Part of a small language model's weights.
Size: 12 layers, MLP 1536 GELU.
Architecture: rotary positions, biases, attention and MLP in parallel.
Training: a variant of Muon for these matrices, 486M tokens, 6981 steps.
MLP neurons of a small language model. Each row is named by its layer, matrix (up: input weights; down: output weights) and neuron, and shows model dimensions 48-175. Each number is 500 + 25 x the weight over its row's rms, rounded and kept within 0 to 999. Numbers have three digits each.
After each neuron's rows, "fires on" lists the tokens most often at its 100 highest values on Wikipedia text that the model never trained on; "fires after" lists the tokens most often just before its 100 highest values on Wikipedia text that the model never trained on.

L3.up1167:515546463489479492447496529510496530502520519503511519533512518491499549498547485475506553514527465503497480527500472471480516482480513510519501457510469538485517490506524495483516477528490492440466509530515537483487490522532525479506532520494506478508456518490502514484506494501507471495533510496487512461478500522487510480495525463503542546514530466471515529501491533531523471494506
L3.down1167:496478496514514460492529500494528535525451537502476498478501521492504488526502497518515528492509486491530489491514495459524497523512483527464482453517522564478496505547484509476534486475500504502508517507520449442478507468551475502476498538474540504518522500523493513526499483521506451500479539504501478527513510462497469534498458500481498512516526493493470466515532526498496479494522
fires on: ".", "ill", "an", "ans", "ip", "ort"
fires after: " M", " Mr", " Ph", "M", " No", " Phil"

L4.up1382:451463494498476496492476466466491505477495472511554467483482484475473518463484462497509464535503508502511491478506520551516507487467501522495493539501486466543511500486536495504497499529520481521466529497502468485509480475503531537478484543483455485492516544464490507522464488517495495462495503503482510520466543493518516504453486469538505550521500514481480480520468527482508481507492
L4.down1382:490427503492493489499476524494536529486489516511496511450474480527521538482517528502503482479535520480507526484515531470508501544506452581502485471493491496493551519473513475480472477516499513535453485507479469517488509472478503513464514517509514515497458510532522494530510530469508460482481474529511507506458505496502509544486476465481523520519539507511478463496509513514461523449526
fires on: "ent", "ound", "k", "d", " ended", "en"
fires after: " w", " S", "ins", " h", " t", " v"

L4.up888:505528513482463485507503491462507535508480524511475477511461545442463471486490520502465576522499532491460511494485510467538539482484464479544504501491474490472523498531502534483468463520508460504496473492478491516523490517549538493528530444524524485493502497533482449476514476479506495497494482521532479491509488481500540456525496497528497485475534477504472509439510468514514500581476
L4.down888:470516547497533516533485524456499492467457510494527520475525519478503522470544546517498493476528518518481514506474501481546490475503477504502512528498519532508491518494506517483513471536493518519506518462490462507513447514501458502540519505492526499515503447481512515505512501443516513554481519504506458503477521466534546438494470504524480510491563448472504564490511538466505518491461
fires on: "."
fires after: " No", " St", "s", " Vol", "r"

L4.up1511:495473504514522495477524467518473478556457473484444522522489499470508526511496525469465502488513499517485532528524515516475528517500502508480500464533536500478484490502506506487510503503535537480473509491490510472535514490510490475530517525525513513512496502492505478533499515510474462503438500503531497465482486520496502546486509542533501479523470535477503483494457500501481478480513
L4.down1511:510490509505495534507493470536465540503468516501496487506504483528463479465435517462496462453498519495499494481486541502509463510488498510500521534492526449478550454474504520452488512512486489540485509496496506515507481483465509503484547496507502516528499504503463463503487502508532527451526457508503496463535457506471510506485530547489462517459481501530526506516510511477490485482496
fires on: "y", "u", "at", "ri", "ue", "ks"
fires after: " St", " N", " Sh", "ee", " W", " Wh"

L3.up478:493522532492503516489507522479512469503508491519463499489503498505520498457484497582472517484491483472534512515485490477489547527526490510490495462557474543520547518505502497519520480506492531464518491504518489488502493510499489499477522458529485504498511528480456464533512523496473525513470493518496509507507515511530480485513467506496526459493439506490474473544462517494509464496500
L3.down478:501533501497515467459498485447538493506512457490510512508513516482503485547489471503501555464445478485487484518491503523498501526507499541459480446447511509481485488481524500490487508496518487475478513460516484490504502542506468502513450511520499544492510509512466486510538514515430509483521505521502512479487493476485492531479532524489504467471495524453506519495482498550519533521523
fires on: ":"
fires after: "3", " Released", "4", "OR", "5", "1"

L7.up238:510512505467483526467477496484501539577494494467488500513497535508492486531479548478501531476487532435504500487471529525486502526475522505504500465536521491500506484556490469496458495502488519479485500494505456494487429519523503544513509488496483501482508532516487484550531483539541503472534493495482492468504503563542461509468477482475500473523512529533538513487416505517517517491520
L7.down238:529495520504537523495485561498497510543494508483511482501505519492474546486519497492438495511499471468486515540494519496490523501519520483526487525492477461490521533541521483536515494475482492474500485466436456453500482529520441501450501530513460447482511511507480484476471472507502527508518495452544444423539491545479551520489488509481481503506511482469472520479461530503506452542489
fires on: "0", " |", " trans"
fires after: " ", " |"

L9.up443:478532511497480515521500509506513486501502499505487476454482506498551502520495500533465496491480517481523492502522489513486451537521521483491503506511488514540475510558487497493511517474505451439502474484496448505498479505507493457505453507480505470459496568501510498501526523527490491469453438493500484522435482498523490447471474461533460510535502455523517489503484502497502487510472
L9.down443:466454488503514502520506492514470522495491463490513530497511493498464520493474479462519491484511480515498490519513523507484532520467472476506516522465489476474471504513520486476485466453478538546504473525503517493506495471528555493483519492521515502477502498516466479521459510502527484530491496498503519515530470497497510490534488457518554481493475500517456460531540510477477523507533
fires on: " \"", " c", " C"
fires after: ").", " |", " the", "|", ",", ":"

L7.up716:503507522521489511499456513470484512503500521476505558504490515478485501501483452543454474471468515544500476504513474484529463495478514535484472445487470491539476501502501478462507487499528494489497558427516501494528508484492534481462485496481520544551514519459492502475510476439514504495504493461488513484504559510524509473489534481503481521486523518491509486499490478475525476475500
L7.down716:465508499519537454502476496484461489446491501501482493509536491449505507431495524474491489537490473498486514483502497520459511516505478490517503498488519507521509478469504514521491505483489500473506459489488525503475563483534487520506510486544491498534491440498517505501521482526550508494498468495530515502447502497477496517472539488475495500514527506478513500497429544513514507521558
fires on: " ", "1", "2"
fires after: " ", " |", " October", " April"

L4.up27:486495469514456515510471537537497482469509477478515462479552487514464517509480502504533507533523531471525430530525487503462506476495482484494472475445484519518476536481489529497500484493541503513515508469530505550526490526503489528487528487510532489550532497476483440531473538494480511495483477530524520500484505482511509528501536512476496518493470483543512489486521466509463505495498
L4.down27:507482555498533464450502481464511454538495521500493494484478485525477505510522481497482477466484487488497553470492488476492480483509523475499531508508471492492564484509539483470514507473474555508473470494472502485482521523505517519480516555452480518514441514510535520521506495485486504508486492491493505501450496492511535512478479467491484491506508520519513501477508508464485467544437
fires on: "ab", "em", "a", "ag", "our", "es"
fires after: " C", " B", " G", " b", " L", " c"

L3.up396:567474484524519523490511522540462516463538548485513511506487493493503512519523500517507530500513476522502515460460476470481516492446518489536469530490493549513490508488489542489431515527527525469499489539512504520581491524539462541510503513482493501495461497531512526530509505470561483463488474529515480505512480480533515494512496504511497483491545494479479478522499519497497477509521
L3.down396:515514505405483514473500506487456485443485493501502497491551469515470457506494466506547464511472520479534524521508505497499506517495504497488521485517537479487492470584517480530491478518493496512534481471501555463480500452518508513450508503514510511531491555500500485472512522532523500481513502515523566513505490476508447500523494518506515496539497470534506515497545463498489507482482
fires on: "m", "om", "ac", "an", "ag", "ot"
fires after: " v", " n", " g", " Th", " c", " E"

L3.up1452:493463473485498521509503522527522491489482506437532463516537509518527527498538513546479503470476508473549481514513489519512450452489497489523544503540513481518515495514550466513522509528547532493506534535463512502472483465486487538484485540485505486488548516453478501484480499520453506499451525519476530502504521480508510466480507513498508467513515514486565470476505490505520510513515
L3.down1452:477517526469506468470512493508511481474513517469489485480511518489477477496488472526468528490488521504511495524479532511518508565517478498507507475500448504446505518489490480498524500491545482494491486489490521478507513518506500497477558503499533507500473481498550511544467545505501476521531497551478532507457502497540492455508527540486496529510538478522490538502490488532509526510503
fires on: "0", "in", "ig", "g", "ot"
fires after: "2", " sh", " F", " sp", "und"

L9.up316:456510567538504519487494474541541492538486479502454503522542477515501519505504485471539495495473462462517496502482547556518469510426481518481500441494531512526479482506525512482470500470495534536504533510497486477491503524487476522520512498510485493476518502517485460482504472537502504501499542477477536494470544525476520497470474547549497486495499546456516507501422490497502497521506
L9.down316:552476474511507485518469519457564489472483488516503507519478565529513525523523488480485525468457457509473513462484477467506505504513479486513521494503490499496496487456465518517475504501486487492446491490467510500495513489484500507507529515470504490466520452509508473565532521522513454546462503476462500493503513491496529487519511501513508515489543551503472487449495499532523488484478
fires on: "2", "3", "0", "1", "5", "4"
fires after: ".", " ", ":", ",", "°"

L4.up1223:472509495481459509480476478511482442498506488535506481511522475510501509493501547502471464532493535507478458461462510482503494446515487516517457487469479475493459491487573526477468511538497495470505518464519545481464475487471541464484493500470465484487545511531544454506538463514507511506483484510482542516487515518483495524521532456477482495483502481488483503444522472502512478468491
L4.down1223:495508508515484478535520479464502518527501481517476520489479514493496534539532461493531446500506445518529508502559492492533470537532460436511456497488475494494469506501495467526533499505528516497538473470525539473485538471559463520482524541500498478436506501478534514469499476498477518486485473509501496545534498509486482490511512547494505540499519472489477507517475504484498513461528
fires on: "ronze", "er", "ugu", "et", "ur"
fires after: " B", "el", " Az", " he"

L4.up1334:538522532474528487536465462486510488513460425449507513489545485470498473497534538507475502500477513475487549510471490492501497505480493500466517486521524517520519483484503517474471547530522497495500475513507512470472478493511484501495519496510472462490525513525486535506484485527503475517516501526548473489487457516499484491528513492488514470518504530458484493483509486488515477547524
L4.down1334:542468473465500517495493512488558493493480508475527592518515524499468440498505461488532480509529544479436489492465463474456496536510505491510522512524498473529539454509504494537477552506510514495464446508502462484495523485478487472504502431463460514453538511501476507509475481510518549476457438469528493510493510534494442521548454512492501460517518459515532495527461500541517497489470
fires on: "6", " rel", "al", "ul", " bel"
fires after: "9", " G", " Cl", " sc", "-g"

L4.up501:527517497510481506533539514472485528493459502490461516485492505524467515484533497518511510514510502527526484520462522499490504532519475513490468533487516494496473487491515471499513491422460504504505516526487465521523523494511466514481486470487469510519497486498483496483478497524477529494500503506485488452526494517490479533508538520481517472440456520534513497498465528494499506486537
L4.down501:462482490476497473558543527506515494517502509471494484459498520505512538497476482506484505489543474542494499478524474499467498536481487454537531495550494490481517501478498515489470519513518568495504531517518466435488481502508496496498500555513514520486464523501515503472486464495488478495489491476496519452527517481509469498496479525510491479528461537466517482462540499474515476467522
fires on: "or", "ar", "y", "a"
fires after: " d", " w", " W", " D", " Th"

L7.up665:523550479485513508526522505481456502483511477497555532477525453438447508512501497509510487485515519505479469487509454485540538471474511477519516516487522568500428495524486505558466526564499477533486475477482477518487500519520476479484475459464528503478472521466528533504499533542467534493475486551486490515486530508492482519498557509498504535497480519504492459513494483481488509530520
L7.down665:511469473496508492512472515503516508519500492552472473502527503530476503481454471492506501439463513466509526486516485511469493498529473487508512497557479486542513511477476502486532519467536527489503484570483492456491500523492522497544541482503479496504495523486540516587491500493479483509521478510471487522475475538474493500486494469498485393480533508516494496537487531500477495491483
fires on: " b", " c", " f", "ag", " Ke", " M"
fires after: " the", " a", " The", ",", "ak", " C"

L3.up323:535526559494484551511505472518526503562517503508511468533502480494508459463488493547462511517545517470474488502515496495526504499494539465498510489489527485471488513527492489476478493479512450533497562514446445465504521487524506494512460514554522479530489470435496472512531453453452492476503474504522515498517442470494516538512454509496497502470518512466493536558431535491511449517517
L3.down323:501475481500513491516520480473479493522523503549516477486498488551478510490483498501507500531479490555506547512539497521484480507483463491484533534522510474490559501466473515525474480486487521492499484551445509489512444454497573467522482491520487510519484480454513456479479535433461515496520451485498535481523505515459498531494487520521480504527488487497471485478522489524501536472465
fires on: "a", "ie", "ac", "g", "over"
fires after: " Mar", " D", " L", " C", " Cl", "L"

L4.up114:496485500471492503487510510507492513545524523441492489512485541474464514491555487533478508467543497476516506522516496498492506514512508510497460488504489524500548484521494480530496485476492513501500523493516535469491489531509470536500474458480472458494511455467489543491529491461488517476480504481486496472512532522508499470485490451511558488492534523510419462473482523472483504546534
L4.down114:490474530499508515491524497502500527459478450524541487483543456508515487473478475475484507494509498517439516492491511507561508500496497506553526487482513429501479503514492538502501485535490510524488454502503491481492497522468494474499527468508522533485481490516501507518516514497522519496523492520457504544554526496486457517495488535492503495496467483460538515517497494495502496517489
fires on: "w", "ik", "a", "ide", "play"
fires after: " w", " W", "W", "S", "w"

L3.up28:509414509506529491536515512500467520465521475471415510490530505537469539498501501550464503510445531497470476476496503500527536463501485499450497471474514523486474517469482515503504497514489482505515557493508521492545511509491436494474521539527515468477538546500494484520502470505469526492477525484483481465501527509513475508538485540513490495498503501492482502481449489527514519485533
L3.down28:489473522491508543515518521513480528508504487486532496508475503505489523467516505472483504514538499506499507521496510559562491554451514522524513503498528469485524559508512469508480507459501485522453524515507494504476478508522511488482515511487477515508487487486497443542495485512459514512505470540514524495498495504501472458480516541537455480522531523512524525505510501483550480500461
fires on: "as", "en", "ee", "u", "y", "ue"
fires after: " w", " W", " Gold", " g", " h"